python train.py --activation="swiglu" --positions="rope" --beta1=0.95
MLP neurons of a small language model. Each row is named by its layer, matrix (gate and up: input weights) and neuron, and shows model dimensions 224-319. Each number is 500 + 40 x the weight over its row's rms, rounded and kept within 0 to 999. Numbers have three digits each. A neuron's up and down rows have the sign that makes its largest values positive.
After each neuron's rows, "fires after" lists the tokens most often just before its 100 highest values on Wikipedia text that the model never trained on.

L6.gate1153:539520508482441515528562542513556540427500510478477506474447524587530496542466515560489418553454469565510507550530539448602529508537461468524478427488460526484431477573463605502523399496532481523526520414461502543468523530526480492426544556494473585558471483434525510555545503521530475464
L6.up1153:466489438445481476495551509519523512554462576531490457480588481523541456545505517511484512421533470545463510540560436536511489536496454540491509525484497512494524539508509526517570523468508501529463510487493501420488530537465538505521556585523528462538528508541464508473538485560550609508
fires after: ";", "0", " |", "|", "1"

L10.gate924:566478496510523489427497484518471518526469557540428517613585491502494509599413443487468478564450518532504556550517561525531419439512544533476532501506537526567557517538473492471465507506497490586438514574453496492548516501491551489479496515531485527571537491513476484487518521496488556459
L10.up924:446450517484534428438511467500582528429566480501517442477513495510524505547484543451592521496505485527502543487497547504466497548482501440470466429530488478493455451453478538479562502437454535474469449508451424486477477508511549523531484539497434574488486451458519454496466481484518622500
fires after: " |", "|", " ", " October"

L10.gate724:463535479483486549470527491534553460528429456491480546516454501430537517551442439642477496470482455498510482472493464567536454500553524533460511475473446533471513532515484532512543422482426516575517576531578475417583482494500483518476569492546487485528501520457551409556542552559518506485
L10.up724:489482467520527553525506557514553486500522431442430574550514513507504508546523491578465579515464536490545484502488503596482522483556507490521541448539500558464511491570508496530463498526493573457530542569500506477434587540522519461493501499429435470519562503478567498466480537543444481482
fires after: " |", ",", "–", "3", " –", "2"

L6.gate1246:500448463604534502504472567538486411492459492478492533508540467413500475468549479452478544521542474516603506487478535512493570523486496534499499505494522491498508395527491525582608489407489498493555473539520506467537575528530467441491509555528488526557515401551553448522499473447482507448
L6.up1246:506539514571558535516416519515444433558521531485446529454585472408621528424461423538446463557570506434564528497442515593517574485525502500567531473492577473498525528452483489553492485441585498478493539498511463502550488465486561429518547462565492534552478456540492511554545525545457514484
fires after: "–", "-", " −", " +", " ", "\n"

L2.gate918:532478568532502533518548519462476534503436519465500490523435467519442494548548478499549498482562482450522456493519453523531494481510429486522525536465472486500492562505392500488484514397424434543446495461496511467475545533516580527446470540467553523501480492476411483428540426520534507520
L2.up918:548534574516535450415536546457499535487429525566597442440484516429475534522445522532470495545442421473499482470528452496422547485484486548498522512501441476476490572499531519450545502471434471514486480483474550460530502471565496493443493575420518525412496532480435463525531400445529513409
fires after: ",", "20", " United", " of", "19"

L2.gate108:524525523499481480449492440426554497502495503521405582477492529491523440521560501532498433448584468552517494478456495505479468478528468555513533498523461447453454546521481534513573542498529473474527466462594531491488572527512569498512522508543524507517513459456449497475443466536539528563
L2.up108:524445499489552511547566494564520462428482509495461530489469551515560536436497459500541543524558478468498443489510478497490536484436478476505487546506537566594564552508523498462453488456410430482525504493505490452536468486528494511497476541435518484467495524501541462514543516462462451489
fires after: " was", " is", "-l", "-", " been", "ind"

L6.gate321:535500544497490522502487462515528436545509492533476483509494601492481557493471516547454470432476465593511550590531536516514470424416526458488488503598453505530455461517553493503526467502570521415548542563489540500531492498467506515474481569524502536480430538491539454541548500527478532472
L6.up321:503550505423528513550519517435538532472428462432476490449524486532561515457470427530560460496534510467553414472495529506526446461500487480516459512546570558619528478491542465468423480481492484447447538511476535443578462496457488565617572474514383461521431491552512615513516522483425543507
fires after: " |", "|", ".", "==\n", ":", "born"

L8.gate681:488505542466451440505454452494443545534463484463450550555496478495452514504547473508518461480528523506551511476547543504551460471490485472488463487577566566557482518495543453546465498441540475536503491459473611523476485481503513521529487485549513544446468508488574492497491503504478517512
L8.up681:555483521479475449517593474511500541507447451505543519453490505532483497461526517490528591501473508500537499514505536541459448431479468516530501514592516514496479496514571504538493517482447507537518458465480453494502540547531475465572533498545516502670522495490494542499530640517458565574
fires after: " |", ";", ",", ":"

L9.gate730:480495468555511464564567458551503517485529499541520538465558502531495503491494499495491448524415480571556517484503428466547494549482531484510491492511477549484525494460461499457495466486512489484459468471560512477483444491537548550532506560540504426478493480445506521483524455469440519509
L9.up730:560455481438493550563497476464492506497487488515496512487485433500445561532463582496518524528497482456481455503500445494539549505550491499433510446471469512526506492454458534532509530581501519475487455589512555485486534564493506566440496462535552477552465524482456520446548402526524510482
fires after: " ", "–", "-", " H"

L5.gate731:513491469529469540568512542571421475573490544529504538493526516500540450474514542530485489493577474457496468493456464452507546503542524504449532495513577519364529540541467485526510513526435473420423498497461494562487522486504463533531441543529504507452499422546558445453529493452463475470
L5.up731:488472469581510525543443441520466501467416539471490495444529505490464464450528474521501516615539498453471526467483526485523473452517453510527571440502489526460437521434525430477534544562492502475537478521482503498484464497442473482498514490582455554543491477500455473454506495407523517484
fires after: ")", "-", " served", "\n", " worked"

L10.gate213:431464450490439459581537547514540534513509391467459507514503524468517455455540563472554446525467516523556506493477537541419527531422478484523533479425439477566540492540544464501494501515447431485532509504487439493504554499415485479412576535522467460515555464526455488458515447507460454509
L10.up213:389496523545490415477533492510482515534514462468474562543455466437495531494435528476488490521449557482476484520487505545475482475566491487475494501504506475430505535484465603497467450470462474561544543494444519453492487520504558449411553549503446513555496501524448493435579547540538470504
fires after: "18", "20", " in", "19", "27"

L10.gate173:501513509540518577513480523487437476527465434516468579511526554429514489540542522462521501496520497416489535461550546505445454456430513464466511483458522452512488486428562558593521506501457488453499481477442536499468546506445494522468554575436496525461538565485540442493504566536579509427
L10.up173:493498476512477437510504429557450539476504499527524572535516483483459478540520573574468503550531503560408476509460569455582548541469499530427547447476469512536500424534503483484485482504478520504491480479537505514490531535520523497456490532477458574500484586472404491490501460485564512435
fires after: "20", " |", " Gold", "19", "."

L9.gate505:530482489497467587499457435509466551430501475440451462512523502486431530474532513514513482517526529510497480481475529544519440483468515501473511451492504517460551518471527446453526561501474548536486545487471507566471501471512522559536531454501439482542526555460540470527538527497518509532
L9.up505:481459613467483570473500515429427469482474547438458524500615469565485465579464503504494560526495513506434431506481452535543525533410517488503536518509534539575501495509445538550508504474529544493454444490518501545560561466436438558463428511535495463517557496588458441549486504540519425514
fires after: " |", ".", " ", " |\n", ";", " on"

L9.gate537:499484437521538477574532538548464498489409570565550477502471511558515457528483519535506525553575488539479440499542516545523487447519556536486460511444482541488406482444498546474488466484481485528525449484505452468521508480458548505493563462462443501562552420528509502419518477535518501461
L9.up537:504411435472507485497529493567485456469469532516491498497513529537494472477452595530477489467484525516569476491543441436501489502554499467477482494536495522538526515516509496491503488563520510504470545452534490517415506488528543510485487544535531466539460416480435543547449573514522562514
fires after: " ", "–", " km", "|", " |"

L2.gate720:459444429430494551496546520483499493503563503469467535544522498500507526489493521547520542474461428544509453583514446500572488457519507524524504554518493474603479519499523447453418515462552546531532533426509529476479578525551485547513459560489423560471432481554522440503471529565510530538
L2.up720:464508494511552525484462457463532541503546490457514554547566534447478478468520499508490462408435470512531511527546503496530505489491459512505452444525537442536549538514526542471456426503537531510434521490506554485469549505550593476499480429566508530521524533471504452489517497427470516530
fires after: " |", ".", " Pos", " ", " Pld", "|"

L9.gate227:471490416495525482555590524526496525457421479536462485490464455494434501508481445492473500572513466495492497410468515450421569438472492452562541489506444498571481443519469422524478472474432466585468478460494559508485519471455533436410486499471418467501513533437474490422558472496487489469
L9.up227:533392555566556534537553585518496531444425501529504521535528519441558558466472499496490477497422513460462517530407477456462479462400514531463557517516494469530506450404460542557569491502520489465476489511494538475483557471477420489407536519465525476558519543533504497497552383449496551452
fires after: "19", "18", "20", "16"

L9.gate332:504493561460489432458445552455466539474506434516446514570462536521450445554491549538512480532465457562516495468539483503566431442556581515539468389558530482516528509413490553506601491498554549512498500445482426479509483495477534566491543529445516508496501527435528471459466477501491546493
L9.up332:519492480440495475496538524483472530508593496435508543492450496447471496517516464530496527420524491500546529480478388497534487468588501601450433493551530605570514532513501483529483514513526530525535457511492500440430505469522517488599529524488524485497515545457464472493502514479498517496
fires after: " |", "4", "2", "3", "1"

L8.gate855:488582528529529551432523452605416428440477450494551474490558528519536462552497550571564499534408482437505509524494490467498483541532459539453429471538480518546458503499525468465567530480485491472489537492490480581482506422524463511518518545497442507438513529497472530445498506522468511452
L8.up855:446562555528467481541512585488595517461523491487473485558520488522466501515434426536575560485492477522429505477513515408557529485500525484537529483423569495536517485531486469510456481554451511415485527592495489472526520487584545527546521475548461516406485495487468534512472546463471474495
fires after: " |", " ", "===\n\n", " |\n\n", "\n", "|"

L9.gate590:514460499555484493485538514431557578489513582529469528457482449525483554500501421524549483481506512554484511561454501533495499478516505519478526523557538473529442513509494505436547504508504492474546536441531526571452510448486521550505508540556538575561543526461488482487492573504439543507
L9.up590:418512574555457494486554505486434509421512461509445483542484564534453443542535481476512581577540399576487464560520519442459537476465506485493484518489527526537498528507553504417432501474520489520536510428513430510451516491466504525479510509499517498521601514528549518568513526405475544555
fires after: " |", "0", " in", " ", ":", ";"

L9.gate302:449495459506546484438484485544524534494486456575507524530538469476488516495501569462561438456537477518632467431483592505508514496471478453434459502490564490484507481486528518497561481469450438536468447510461527525441517521476564552430449510516499549443569469497413551510519483506509607431
L9.up302:511551437562496543494455503522438475529556468462483552436485430495457508552427563482495458458486577508496537509515506509514465552494532552528541516496537509547510510520582585484493527559530462449517448535424590500502530446503568539558415480500507490538524472490496537515495468547499470431
fires after: "|", " ", " |", "–"

L9.gate203:474480495637508579588416534524545537492491497464462482474489519445487461556466524525482463490501416432468544486456546464548454475490498526556475477417542517539429447531528524550496413458506446466497527447530454486493532522463508468488479453488548583495526524533516497554446467458517502476
L9.up203:519559441464524464459496541517495492464480582483436471474472480465476535514490575479432539525515498439436518542396480490521479491528520493512475457550517414558515401583482470490522517530568496449484465439499478464535513507520467550522446548457548535498530518518515486514541485447493529480
fires after: ")", " |", " /", ";", "19"

L2.gate493:426470445509483523483444507500456503489493521539506470535522512555534386579475543590461513492501469555481566609535575428550542525573478481490466474471493529491544544513550533433508494512517571521532516479512387422492520484429569498505512489535403565490497457541434482478448522485510537483
L2.up493:491539476530506465542474439485526541516513420498479465478502470501445488549529443544483527493523491488490488455484505468529492524536498491551498487465526505543466536508516521472539556581537509497565561528550405409504583483553572565495508490576451527459532488472402434573493516529511516522
fires after: " |", "|", "ib", " rel", "=="

L5.gate1274:554496513520526491548538513505457480501461442540476515379490499514418515505502465578527430499503535521471433480447481531489580512488419426525446498436475548558504507453491505521427449589541488474501537476488612517528447527467494431528486548448506509489535511508437456497558530480573497487
L5.up1274:485447514500508425527493467505517573556513474580510442453472508598468524474495477497521494523490494484437508499470500505442587534494561525527469487480503457583535509544537481571558396480526510545555564570525464502517472543506472519440544482414504527450533513432407491502516488489516530506
fires after: " United", " the", ",", ".S", " U"

L9.gate1103:501530521475526459533495538449458589556507423567540490545456521549567527495515493473496466490497556504604508563551557499545536538483504530479438496479572470512527521530511501489511480412494467556492501452419467532545532472575493540407530513532448527515489449447465490486523466546534509578
L9.up1103:429453506469524525529446429499511501513569490544474507483495522446495497490427519569491398466456503504530546478499576527565600527531434469440479465469525510472499530455556485512511527472472372469527525486456418459524516419490507513419576532511533532499503481490404520492426508469516498494
fires after: " ", "|", " |"

L10.gate100:517527460495410481534463470463516442536480470499434518446493517491481456475464569594500451426535426511532493469486485528504543516454440476419537545460545585501519443468566556485437495523498486481537470466471511439474546502444487480468481438472563509506507557488504570500470457442491518475
L10.up100:542424448407542498487551502451518460455488506475497557507463529465464447496521436463528500531491527479499459398469539478478547475497439471567495495474484525470490561455517438512556499573489519491488486474449493510525525543450511500531449456461523479527540498476464588536542523511459493491
fires after: " |", ".", "7", " "

L5.gate302:481558516533565459521533463488492521466487492486447506562435492554501492491522498544501506486561456411485558466515491453558586555428526477493514447491495556446460428510570533462491431483440475518509466533553547531501505522526474506498470564503478495500575478424536504573408465515538496426
L5.up302:549463521424559499510524519489509519434539481523484513540496511531564509470491437445486504509512559445482534433552516597535521508497453439546457528520593539537445565468516534444497439506440470502504486534517573473533467496484480535536478556506455547473479536507464595489579480494520530516
fires after: " |", "-"

L10.gate507:470477506545538513482526523527435559479491491482513497533452522525479485564484526515552520471579501472490519442520499492401402484498491479458512448512506497474463526501473531523517483503507468431453566460527532471500549524500403494570488528518566573510496495439542511491456594424621531486
L10.up507:545506514491492534436501488489402480491431501492557374537449540523481542519491473488492456492631475491470485479492482502472516512518474492495534441547497492538522506478482509409482528515490559421508549518514445546581434487506449478512459561536500524462577526508464526497531512443554507534
fires after: " |", ":", " C", "s"